Part of a small language model's weights: width 320, vocabulary 2238.
MLP neurons of a small language model. Each row is named by its layer, matrix (gate and up: input weights) and neuron, and shows model dimensions 160-223. Each number is 200 + 40 x the weight over its row's rms, rounded and kept within 0 to 999. A neuron's up and down rows have the sign that makes its largest values positive.
After each neuron's rows, "fires after" lists the tokens most often just before its 100 highest values on Wikipedia text that the model never trained on; "fires on" lists the tokens most often at its 100 highest values on Wikipedia text that the model never trained on.

L7.gate1054,266,216,193,181,227,231,234,264,145,231,186,163,123,217,258,197,124,176,180,176,223,233,212,236,238,268,275,202,209,146,172,176,165,188,253,209,249,175,232,247,145,244,196,210,274,200,263,176,236,210,190,134,250,152,234,228,183,198,221,179,237,173,155,238
L7.up1054,229,281,153,205,214,254,157,239,185,246,129,198,229,218,151,154,223,236,216,243,167,230,212,177,249,263,248,190,167,243,241,191,206,164,195,205,194,263,208,209,144,196,161,222,128,235,213,224,194,135,198,145,190,183,264,180,122,206,219,135,229,214,177,272
fires after: " ", "1", " was", " comp"
fires on: "2", "9", "–", "os", " "

L5.gate571,259,130,166,153,128,185,189,206,222,261,294,152,141,175,215,130,167,191,133,189,234,228,181,257,238,170,281,146,175,136,228,206,186,229,106,227,170,184,170,222,164,204,294,134,243,174,210,268,245,171,91,251,237,237,244,215,191,207,265,198,224,167,194,299
L5.up571,206,111,140,202,92,152,207,245,176,226,210,270,274,192,164,235,204,163,183,317,218,160,155,227,196,186,204,258,131,190,150,153,235,181,226,180,200,197,223,156,182,169,220,220,275,219,157,265,179,201,164,179,196,213,161,170,205,127,264,173,205,177,223,201
fires after: "–", "-", " "
fires on: "1", ",", "2", " were", "6"

L2.gate597,202,212,237,196,193,182,241,144,211,175,195,263,181,162,199,156,204,180,142,207,145,208,177,141,169,227,169,166,211,203,141,190,231,219,207,237,227,161,200,240,187,205,237,171,164,198,128,192,267,178,239,305,150,220,272,185,205,283,181,240,259,136,179,178
L2.up597,145,222,201,275,197,231,228,226,236,192,99,137,174,200,210,132,246,174,169,170,160,189,118,166,152,173,124,179,198,204,202,205,178,259,186,222,187,233,220,264,213,231,205,205,265,145,143,253,216,134,225,271,149,226,164,270,213,215,235,191,216,189,203,174
fires after: ",", "x", ":", "z", "in", " "
fires on: "as", "0", "5", "3", "h", "2"

L2.gate686,221,165,206,260,234,180,116,169,257,157,210,203,140,225,185,276,213,205,208,154,177,177,162,215,180,253,210,251,175,192,161,206,249,155,182,294,148,191,230,105,142,232,220,231,185,242,136,185,196,235,227,222,210,204,207,206,231,239,257,181,238,218,169,238
L2.up686,211,147,239,180,183,226,262,214,233,214,187,230,169,209,189,240,245,209,244,89,166,167,113,220,214,256,157,265,199,226,193,123,129,152,162,242,238,215,219,169,142,217,237,206,247,223,188,182,205,184,167,247,178,207,181,193,209,221,337,204,165,183,198,233
fires after: "1", "–", "9", "0", " "
fires on: "9", "1", "0", "8", "–", "5"

L7.gate15,262,252,145,121,213,223,188,273,211,187,216,166,235,231,285,204,238,194,177,263,260,198,202,222,118,280,180,232,189,202,239,186,218,286,126,156,214,138,280,151,161,150,255,208,165,212,224,146,175,260,193,238,154,155,212,107,194,201,140,178,149,244,225,211
L7.up15,163,214,181,162,222,192,196,217,164,223,269,181,280,224,240,209,206,161,256,255,214,248,223,162,184,242,226,202,146,148,213,140,140,268,225,165,153,253,277,204,168,244,233,203,209,201,186,279,219,278,229,227,233,165,251,210,208,235,167,194,183,261,197,212
fires after: ".\n\n", " |\n\n", "==\n", " st", " St"
fires on: "===", "-", "==", "ated"

L2.gate789,235,238,164,183,309,132,205,209,191,209,236,168,117,260,299,232,212,175,168,194,200,214,285,171,247,202,184,207,221,140,233,242,203,222,235,209,234,223,165,276,158,210,206,177,160,272,252,198,196,188,228,186,206,237,155,239,148,205,245,199,131,225,168,241
L2.up789,242,168,228,160,240,213,137,176,230,264,210,93,134,216,190,218,176,202,155,214,237,252,284,167,256,236,160,254,178,271,226,190,192,250,265,191,198,232,215,139,162,181,142,200,203,237,193,132,202,167,213,170,179,181,150,238,210,223,183,187,197,219,174,252
fires after: " ", "\n"
fires on: "1", "2", "3"

L2.gate329,227,215,200,221,174,143,204,178,242,194,262,229,252,263,181,184,304,215,231,192,205,227,212,249,192,213,276,220,186,183,224,203,232,246,294,203,175,186,188,203,175,143,150,199,231,206,213,115,135,205,253,179,183,183,186,244,222,207,245,143,218,191,134,216
L2.up329,199,202,159,147,192,151,137,260,190,204,219,234,183,235,145,155,314,223,159,255,265,252,227,179,196,207,202,180,183,205,210,164,257,246,177,197,237,211,194,169,178,175,208,188,204,226,110,216,181,229,210,241,171,215,160,268,256,235,183,294,155,200,191,140
fires after: " d", "id", "ad", " open", " follow", "ced"
fires on: "ed", "en", "ition", "all", "ere", "ou"

L2.gate355,219,207,214,149,235,170,283,211,193,147,255,178,169,183,223,209,214,191,172,147,267,222,160,212,232,167,226,188,145,117,174,224,208,211,176,254,233,247,167,264,216,159,247,187,207,140,134,167,235,243,183,227,227,199,258,220,160,258,268,162,289,171,226,200
L2.up355,163,155,224,228,236,274,251,151,255,237,177,236,234,176,212,124,211,201,185,188,186,210,123,186,160,157,187,230,169,177,289,202,171,121,283,215,216,172,248,237,183,227,165,205,214,212,205,197,179,260,224,234,113,133,208,179,186,180,251,206,232,193,252,189
fires after: " ", "2", "3"
fires on: "2", "8", "9"

L2.gate1047,291,203,185,169,201,118,197,186,244,227,208,202,208,216,260,271,203,167,152,290,223,222,253,257,231,229,190,230,231,199,192,262,131,210,196,175,235,205,202,214,163,233,178,161,239,205,239,224,216,223,211,128,252,234,180,291,125,234,219,194,225,207,223,202
L2.up1047,214,162,173,162,218,189,175,216,193,217,226,163,209,248,204,183,194,156,218,291,213,214,209,291,220,230,207,172,241,178,205,223,136,214,216,135,292,218,187,238,136,192,244,186,196,190,182,195,154,204,174,130,262,218,166,317,177,224,171,198,213,196,208,212
fires after: " "
fires on: "2", "1", "3"

L2.gate1150,150,173,250,143,292,218,230,199,172,199,201,202,195,116,177,200,147,196,214,133,226,147,193,225,203,133,201,185,190,180,193,206,134,180,243,238,227,203,241,243,144,197,266,198,222,293,137,224,161,171,126,224,309,218,244,145,134,203,212,158,147,187,217,266
L2.up1150,221,188,251,213,216,186,203,222,244,162,164,174,250,98,179,106,192,229,205,223,173,164,178,253,207,142,252,216,264,156,241,205,187,186,173,257,159,258,278,203,140,238,169,205,221,244,194,236,178,245,209,167,207,159,116,142,196,236,160,191,163,196,214,182
fires after: " ", "un", "ov", "omin", "-"
fires on: "0", "ation", "t", "2"

L2.gate976,182,185,150,101,174,189,183,153,248,107,156,258,223,195,222,221,152,191,201,157,188,261,122,139,163,205,119,277,110,208,168,218,189,214,187,257,137,205,193,218,245,240,261,173,188,204,200,184,265,163,236,187,223,138,220,227,220,227,271,223,240,289,212,162
L2.up976,248,203,230,213,202,86,195,227,269,194,181,211,236,166,186,281,143,175,180,205,171,218,191,171,149,251,175,212,165,181,141,276,117,164,206,195,206,194,191,245,226,216,209,168,160,168,267,240,183,137,156,194,148,238,219,233,147,191,223,232,219,237,206,207
fires after: "2", "3"
fires on: "7", "1", "9", "5", "3", "2"

L2.gate109,269,181,213,244,212,202,192,213,191,229,192,189,125,238,243,286,174,177,225,252,198,221,224,220,181,223,193,106,255,211,227,204,171,266,233,212,198,164,117,247,190,196,193,135,195,192,210,219,183,268,181,113,220,206,279,227,156,237,195,258,242,167,172,202
L2.up109,276,250,219,198,207,246,193,195,146,185,243,140,180,222,254,305,182,155,264,234,282,180,237,222,194,210,155,198,262,211,152,221,212,261,198,209,213,137,129,227,177,192,259,157,224,140,149,218,175,238,191,154,250,218,196,158,135,238,189,265,216,164,176,169
fires after: "1", "0", "2", " her"
fires on: ".", "1", "4", "2"

L2.gate528,200,169,152,239,183,190,261,223,116,194,234,182,164,281,163,241,248,121,222,299,191,205,192,242,223,204,288,233,167,204,175,224,155,193,177,247,185,130,183,180,176,150,182,186,199,252,213,235,193,138,146,237,304,247,271,191,110,271,218,196,261,179,183,202
L2.up528,178,214,177,224,196,210,250,197,160,215,182,177,186,250,137,170,200,187,232,240,186,238,161,237,289,122,268,289,165,144,195,208,162,149,145,156,147,167,163,171,160,149,178,210,197,252,218,252,225,153,193,191,221,258,209,243,171,224,207,191,225,204,176,228
fires after: "9", "1", "0", " con", " el"
fires on: "9", "d", " el", "8", "7", "2"

L2.gate266,207,277,244,236,135,173,251,255,139,199,150,170,239,188,216,220,190,206,246,192,242,181,270,262,159,208,195,190,212,209,180,204,126,230,239,242,273,202,180,228,233,177,155,145,193,182,252,176,239,194,137,198,175,191,190,180,168,181,236,215,188,166,177,257
L2.up266,203,183,205,179,190,267,199,222,186,234,250,138,189,224,210,279,250,160,209,213,264,269,193,269,228,161,123,155,176,165,212,266,177,213,205,163,292,131,178,149,204,233,203,147,211,232,196,171,212,232,200,177,253,194,171,189,217,189,143,220,217,199,262,262
fires after: " ", "0", "5", "i", "3", "er"
fires on: "0", "2", "1", "4", "5", "8"

L2.gate435,263,174,189,162,246,160,226,177,201,174,219,184,184,224,191,273,221,169,228,236,165,205,220,187,221,235,190,186,192,136,154,144,242,134,211,264,215,242,189,250,170,192,228,193,209,220,182,229,214,196,138,208,238,187,183,227,200,245,191,190,283,164,210,209
L2.up435,160,193,168,224,238,169,168,203,159,191,143,125,192,177,138,224,231,229,257,184,161,253,168,177,220,179,198,208,180,195,201,122,224,256,156,207,173,271,207,221,144,156,174,221,256,208,131,273,243,159,187,153,228,199,152,249,252,242,221,188,252,207,201,227
fires after: " ", "3", "4", "P", "5", "7"
fires on: "9", "6", "8", "7", "3", "ulation"

L2.gate389,274,190,207,171,110,117,213,210,185,196,162,257,272,142,193,245,132,234,201,251,214,262,193,217,223,179,210,265,138,174,153,155,210,183,181,241,125,137,250,192,225,189,255,190,205,211,184,266,230,210,165,179,224,231,221,189,144,255,335,213,287,225,184,141
L2.up389,220,252,185,208,176,129,206,214,169,210,177,205,310,188,185,227,90,268,167,213,175,196,243,207,203,201,210,153,182,174,230,137,137,221,218,191,269,224,167,309,262,131,213,202,196,136,268,174,257,256,185,229,190,228,232,219,192,188,215,188,277,227,159,222
fires after: "2", "8", "3", "4", "7", "0"
fires on: "9", "8", "7", "5", " April", " January"

L2.gate1009,238,166,244,181,182,242,185,161,213,144,192,162,205,151,213,194,187,173,236,219,93,174,166,145,186,158,209,278,171,222,173,175,243,235,194,194,186,213,111,271,195,210,177,265,260,155,189,265,244,216,226,198,204,214,195,229,162,167,156,167,145,205,271,174
L2.up1009,317,241,231,133,169,172,152,212,236,119,172,195,215,196,171,232,156,137,220,217,178,162,216,224,230,235,194,263,138,213,155,139,183,241,175,209,237,193,226,273,271,223,224,228,224,160,228,216,181,207,198,255,254,193,158,235,171,250,149,185,219,274,200,171
fires after: "2", "0", "4", "1", "3", "5"
fires on: "0", "5", "7", "6", "8"

L7.gate1236,215,161,186,231,170,170,167,181,354,164,132,136,219,217,248,156,225,181,173,248,191,123,240,188,155,236,159,190,92,177,164,155,138,230,186,271,176,157,197,190,204,224,199,238,196,245,255,164,165,185,169,249,196,196,241,196,174,207,249,205,182,200,119,203
L7.up1236,167,176,162,229,167,249,152,184,247,167,214,210,203,293,155,214,216,167,153,242,186,135,247,208,176,162,155,231,147,163,169,206,132,179,175,235,198,257,185,215,258,252,226,229,199,202,145,243,141,190,233,214,194,199,208,186,217,209,270,264,175,282,208,221
fires after: " ", " (", "2", " h", " f"
fires on: "2", "1", "0", "ot", "3", "ol"

L5.gate353,224,178,228,179,189,258,154,233,157,254,198,205,180,227,165,192,236,177,165,199,215,191,199,194,205,213,215,181,191,180,239,167,170,225,182,181,223,128,209,154,260,137,231,189,193,261,153,154,249,140,132,247,215,234,247,182,168,227,193,241,238,186,215,284
L5.up353,249,236,197,164,181,201,227,173,193,265,171,152,177,206,175,214,213,243,143,161,214,239,147,267,247,241,210,231,237,167,188,173,255,165,182,168,196,173,208,80,155,137,172,225,183,217,171,172,294,153,271,246,218,185,183,171,219,183,199,222,186,145,258,199
fires after: "9", "0", ",", " (", "-", "1"
fires on: "0", "9", "r", "H", "7", "8"

L2.gate654,292,164,233,152,187,164,222,215,223,94,127,152,226,200,188,228,179,130,206,175,174,232,173,135,193,191,197,199,169,157,160,235,131,248,138,250,165,157,140,262,254,179,211,202,187,130,201,181,210,146,150,221,220,200,185,158,209,188,202,211,223,254,195,166
L2.up654,247,169,243,110,223,205,205,240,217,159,194,199,151,201,132,263,192,96,150,197,182,244,154,156,249,179,162,218,130,152,199,184,217,205,163,288,155,149,136,294,237,215,204,221,204,212,177,163,197,132,205,215,278,153,177,163,197,281,240,169,161,263,240,172
fires after: "2", "3", "6", "1"
fires on: ".", "5", "7", "9", "8", "th"

L2.gate810,183,227,189,208,261,224,234,158,189,164,293,206,88,228,204,152,213,194,187,164,278,200,117,191,195,216,160,238,217,206,278,201,242,209,137,165,258,169,177,214,202,201,160,171,219,204,136,197,253,210,219,220,224,192,180,226,126,227,247,317,153,98,249,174
L2.up810,179,180,225,104,262,267,213,229,192,177,192,199,169,240,232,185,205,193,189,187,175,165,223,190,221,193,235,126,176,174,207,206,234,207,235,213,226,251,184,165,277,192,179,313,225,162,206,170,191,287,213,180,124,97,262,143,203,235,231,196,162,268,169,121
fires after: "2", "9", "0", " the"
fires on: "0", "9", " club", "1", "2", "8"

L7.gate700,266,189,169,182,217,117,224,250,227,198,243,241,193,226,251,220,207,199,178,199,219,212,256,198,204,177,168,247,125,205,235,198,190,169,163,248,148,197,204,213,240,200,221,235,175,263,164,184,220,250,242,241,199,223,177,219,241,293,256,239,156,145,131,255
L7.up700,221,192,182,205,234,188,233,258,268,215,251,191,274,240,186,217,135,210,171,243,220,197,252,198,194,200,177,203,183,233,184,181,136,198,192,256,165,238,195,251,223,200,213,176,119,203,166,214,178,216,202,221,209,185,158,209,172,189,228,254,136,219,168,308
fires after: "2", "3", "1", "6", "4", "7"
fires on: ":", "°", "."

L5.gate54,189,165,214,213,173,154,108,226,193,235,215,191,193,262,211,179,247,217,153,233,279,122,207,193,194,249,188,144,220,184,206,203,199,217,220,219,181,195,167,264,247,169,180,135,262,190,158,195,176,199,211,178,193,213,245,196,152,216,243,197,224,110,158,271
L5.up54,222,277,150,174,162,223,250,205,201,204,251,218,143,240,254,233,270,193,127,245,259,205,202,178,242,202,281,192,232,252,113,140,269,144,161,246,196,260,195,156,217,151,162,201,170,276,226,197,232,216,194,246,186,221,193,199,146,210,242,208,241,188,199,155
fires after: "0", "9", "–", "1", " "
fires on: "2", "8", "9", "3", "1", "7"

L2.gate665,256,153,210,210,187,188,145,204,192,160,288,172,145,292,256,184,167,176,82,273,218,232,184,196,220,260,194,234,180,193,195,239,112,190,232,195,194,181,209,199,197,192,176,166,216,210,203,153,147,229,157,192,180,152,230,192,111,182,178,215,159,204,189,290
L2.up665,238,161,139,242,215,235,150,114,217,194,222,203,157,226,247,202,173,214,182,288,217,259,175,196,220,161,179,277,231,210,229,257,114,151,251,170,155,207,159,217,186,217,203,169,242,205,198,235,185,199,196,151,192,150,231,206,195,140,186,184,128,235,202,239
fires after: "1", " "
fires on: "9", "7", " lead", "1", " former"

L7.gate815,194,228,206,186,217,184,248,190,190,199,249,229,222,174,197,220,234,155,188,139,200,164,226,218,265,260,165,195,214,186,194,141,243,224,191,238,163,153,221,246,223,220,216,176,222,214,127,282,189,222,211,240,244,195,205,173,266,205,180,228,187,218,147,189
L7.up815,268,194,278,245,201,191,187,182,198,260,208,190,226,107,212,211,213,215,233,160,224,176,149,188,161,186,135,223,93,174,175,203,215,237,240,235,226,215,157,161,179,164,249,210,243,152,122,141,259,222,254,249,261,203,181,269,221,191,183,217,204,196,215,214
fires after: " ", "1", ".", "2", " ("
fires on: "1", "0", "3", "5", "2", "8"

L7.gate186,204,207,168,209,253,178,204,229,221,216,196,214,219,167,238,215,223,128,194,209,234,175,162,228,159,155,191,208,155,208,222,131,216,289,188,208,213,157,187,199,306,210,174,183,208,174,241,262,206,215,231,266,259,227,238,211,211,264,168,239,200,212,152,215
L7.up186,179,197,284,189,165,204,177,199,241,227,147,210,167,106,171,235,179,111,211,181,195,158,141,159,202,244,181,252,131,210,215,274,199,209,242,169,206,184,126,195,179,280,169,156,203,185,212,197,235,143,161,232,205,158,175,204,233,96,195,229,200,179,232,220
fires after: "2", "9", "3", "5", "0", "1"
fires on: "7", "-", "9", "3", "4", "5"

L2.gate199,208,272,232,191,209,135,175,280,203,185,257,169,217,180,237,158,224,144,222,222,209,259,212,241,164,196,125,174,212,171,199,252,173,214,201,290,184,175,221,230,243,268,235,112,176,186,147,242,149,143,140,189,150,142,141,163,160,185,159,248,222,193,172,235
L2.up199,199,201,224,144,228,247,144,213,257,230,146,142,187,162,276,196,159,187,230,221,287,169,163,204,104,235,127,147,180,264,222,282,217,187,176,173,217,172,180,242,209,196,174,137,223,152,204,216,227,204,257,213,182,197,183,164,129,187,89,229,132,149,175,239
fires after: "0", "9", "5", "2", "forman"
fires on: "1", "s", "ce", "2", "iving"

L7.gate938,224,154,191,211,199,217,128,214,175,194,146,204,143,206,177,225,143,163,179,247,273,124,191,189,198,238,193,211,193,214,195,209,207,198,131,248,193,210,255,193,231,210,172,262,222,202,147,143,177,207,197,273,159,213,204,218,176,221,273,146,218,164,197,202
L7.up938,236,234,177,189,164,183,187,167,261,217,209,208,104,194,207,209,189,200,206,200,203,237,201,225,202,201,174,212,221,226,142,253,162,211,149,205,150,195,184,148,153,177,204,177,140,190,242,176,269,184,173,134,214,230,285,164,208,261,204,196,223,184,211,218
fires after: "1", "9"
fires on: "9", "7", "b", "6", "ib", "8"

L2.gate491,218,233,240,201,140,208,121,217,248,226,219,165,195,164,221,221,159,230,222,219,122,216,196,196,216,148,246,276,212,137,230,238,207,102,234,163,244,268,199,187,206,201,154,250,231,148,193,240,88,210,236,193,155,231,205,197,193,167,289,229,252,162,161,171
L2.up491,213,292,134,226,153,209,203,214,229,204,234,186,210,112,182,233,223,186,194,195,164,111,143,215,201,201,248,184,229,205,159,219,196,141,223,231,197,205,263,169,182,251,210,205,192,181,133,141,204,241,201,240,158,216,200,239,278,182,306,219,196,197,193,173
fires after: " C", " E", " St", " G", " L"
fires on: ".", "E", ".,", "X", "D", "N"

L2.gate309,240,198,183,160,177,207,173,209,238,140,220,187,266,191,229,199,121,174,251,225,257,170,109,176,148,157,185,191,212,185,167,158,183,221,220,243,200,191,187,245,195,166,292,167,207,229,175,201,227,180,191,198,193,201,200,206,238,262,197,136,193,212,230,184
L2.up309,301,174,196,117,123,193,167,253,218,169,200,182,268,184,252,186,207,189,188,240,243,211,203,190,217,160,135,132,205,189,113,156,158,280,217,225,173,207,180,220,216,142,262,126,213,207,227,214,175,178,197,221,236,216,188,234,157,268,187,157,258,250,231,242
fires after: "3", "4", "5", "6", "0", "9"
fires on: "0"

L2.gate703,269,242,207,240,153,218,152,207,238,169,229,205,174,205,166,238,241,171,124,178,214,233,209,242,200,239,241,224,192,197,183,191,136,199,146,251,187,204,275,162,168,199,172,213,239,237,222,196,209,203,213,166,277,264,259,162,170,198,232,195,248,167,190,255
L2.up703,172,145,175,209,165,243,151,135,216,207,171,194,174,204,210,201,192,256,219,84,124,229,213,182,251,130,218,240,175,253,158,242,135,164,151,283,208,152,194,117,213,215,197,275,130,114,232,184,187,307,192,242,217,216,221,241,237,133,185,174,208,118,147,171
fires after: "–", "0", "1", "9", " ", "|"
fires on: "1", "9", "es", " ", "s", "8"

L2.gate583,244,173,189,135,208,185,156,219,239,249,200,138,170,333,143,169,256,164,253,191,262,253,189,235,179,185,200,205,202,223,199,263,170,237,186,237,156,190,210,268,213,212,220,176,254,201,203,191,261,190,241,182,301,293,211,156,164,227,289,216,167,275,226,180
L2.up583,147,247,235,189,189,193,197,179,194,250,213,217,178,244,132,181,253,128,254,181,226,261,258,215,163,186,191,245,123,212,270,223,137,224,228,181,282,265,189,164,179,256,213,178,159,166,307,168,206,193,228,223,125,219,236,152,198,220,223,254,224,134,193,165
fires after: " ", " November", " July", "ost", "ond"
fires on: " ", "1", "on", "2"

L2.gate648,170,141,212,264,139,257,192,171,262,199,211,172,193,215,265,186,156,203,284,127,184,223,165,198,190,282,230,200,150,155,138,238,184,233,169,139,199,297,206,197,212,119,267,141,190,162,216,195,238,213,167,147,189,145,216,180,191,184,262,233,229,182,232,226
L2.up648,216,159,168,174,205,285,145,180,195,254,73,242,186,196,223,189,159,194,202,178,166,265,134,170,193,99,163,234,232,165,230,253,180,171,196,189,229,175,205,213,199,183,161,201,239,170,223,160,209,238,205,220,155,193,153,209,209,270,221,176,177,266,169,158
fires after: "7", "8", "1", "9", "4", "6"
fires on: "9", "0", "–", "N", "5", "8"

L2.gate238,280,236,184,124,213,174,186,215,183,191,197,180,211,187,156,182,164,214,161,194,157,171,234,217,209,252,266,274,218,238,192,156,234,177,194,214,207,244,333,136,161,165,211,224,258,221,159,182,151,175,178,234,187,248,227,181,207,207,244,230,251,238,138,176
L2.up238,198,209,225,216,155,204,235,232,211,208,221,184,218,222,236,228,219,264,228,183,230,169,171,227,234,218,267,229,208,202,141,122,204,197,167,196,239,221,147,269,68,276,342,219,175,186,189,237,237,228,176,217,291,308,128,243,245,185,190,184,233,186,209,198
fires after: " B", " C", "C", "r", " P"
fires on: "ill", "D", "E", "il", "."

L7.gate190,272,189,186,192,197,114,237,231,273,127,223,205,169,231,170,245,245,196,223,191,213,237,262,192,221,220,238,208,264,160,193,218,207,219,224,169,205,152,174,230,157,179,245,232,191,209,248,255,238,184,169,207,284,224,198,200,138,204,217,257,238,138,244,238
L7.up190,214,175,213,157,250,174,155,210,195,184,178,219,132,229,181,232,243,153,256,207,177,231,166,203,263,178,185,182,177,183,178,198,218,226,196,220,193,192,153,183,208,302,171,186,198,216,196,169,206,182,176,137,173,227,212,256,229,218,212,180,193,207,170,245
fires after: "9", "0", "8"
fires on: "1", "7", "0", "8", "9"

L2.gate68,220,164,165,228,132,165,132,182,254,216,107,239,265,147,145,231,165,220,173,200,195,238,258,132,229,242,154,201,108,203,166,145,235,174,176,186,176,179,170,237,241,142,218,186,178,242,279,202,216,221,180,212,250,178,293,230,158,200,300,205,251,194,189,180
L2.up68,217,223,190,135,160,128,200,196,183,181,186,163,244,163,173,180,150,169,208,249,128,175,164,181,233,172,182,200,176,162,206,185,167,251,171,282,243,195,169,270,183,170,193,198,215,171,165,213,152,170,184,183,176,174,216,192,256,129,262,130,241,230,181,193
fires after: "3", "2", "6", "5", "4", "7"
fires on: "9", "8", "7"

L2.gate1251,209,239,223,199,171,192,186,172,162,149,248,162,215,139,209,210,142,217,271,224,210,208,188,175,225,257,200,141,200,190,249,126,206,209,233,215,219,137,151,228,203,260,223,249,175,177,134,231,210,210,147,170,133,145,130,203,214,194,170,173,219,208,225,261
L2.up1251,275,220,199,207,247,134,122,208,259,203,113,121,202,219,215,311,210,138,183,178,228,216,136,225,196,245,158,259,209,173,174,235,191,275,249,310,142,186,217,218,171,219,216,188,173,152,304,173,165,200,177,245,210,190,266,200,235,275,245,195,169,196,194,141
fires after: "0", "1", "9", "8", "4", "6"
fires on: "%", "0", "2", "9", "1"

L7.gate894,204,242,183,236,186,220,157,198,221,177,158,257,196,196,201,148,156,261,163,195,142,147,244,192,208,238,157,244,195,225,184,255,148,263,219,190,184,192,215,198,138,248,179,251,125,179,220,108,191,187,190,162,189,226,234,209,153,242,179,139,216,195,127,211
L7.up894,244,230,292,233,150,236,269,219,267,178,192,155,101,247,157,200,214,202,137,172,124,159,191,255,207,214,199,206,274,194,148,211,111,207,206,268,183,221,176,194,209,199,180,229,148,181,194,181,166,224,207,160,169,171,189,222,121,239,213,214,216,196,192,209
fires after: " f", " ", "andidate", " F"
fires on: "2", " |", "ar", "if", "ran"

L2.gate708,290,231,216,161,229,171,239,220,218,202,204,206,71,199,259,201,178,78,113,254,269,229,262,161,216,240,182,239,168,256,252,212,180,230,199,252,144,176,220,183,192,216,180,147,273,238,229,205,146,110,240,208,221,174,240,218,203,186,261,142,155,214,209,264
L2.up708,212,167,157,166,255,205,140,226,204,207,135,249,136,249,98,236,272,188,282,236,190,220,240,235,194,228,206,227,204,251,222,163,172,188,252,212,237,284,192,200,180,188,233,165,207,178,238,205,234,156,212,175,204,176,246,162,250,172,194,235,219,250,241,230
fires after: " ", "ivers"
fires on: "1", ".", "2", "ary"

L2.gate137,216,167,210,193,147,227,225,204,252,229,208,208,217,233,226,253,239,219,172,213,213,296,178,281,225,264,193,152,184,151,230,236,180,244,214,199,244,172,176,279,221,169,212,157,142,192,270,161,165,179,188,150,228,246,202,242,159,190,240,245,263,123,244,259
L2.up137,166,252,239,238,172,245,182,172,210,185,129,142,188,180,62,213,284,122,158,163,166,226,207,215,172,209,110,192,116,242,232,203,230,260,179,249,170,202,229,201,240,265,248,153,239,236,204,169,188,118,214,180,196,184,242,124,221,192,254,199,243,237,197,202
fires after: "0", "est", "ow", " month", "und"
fires on: "s", "1", "ival", "9"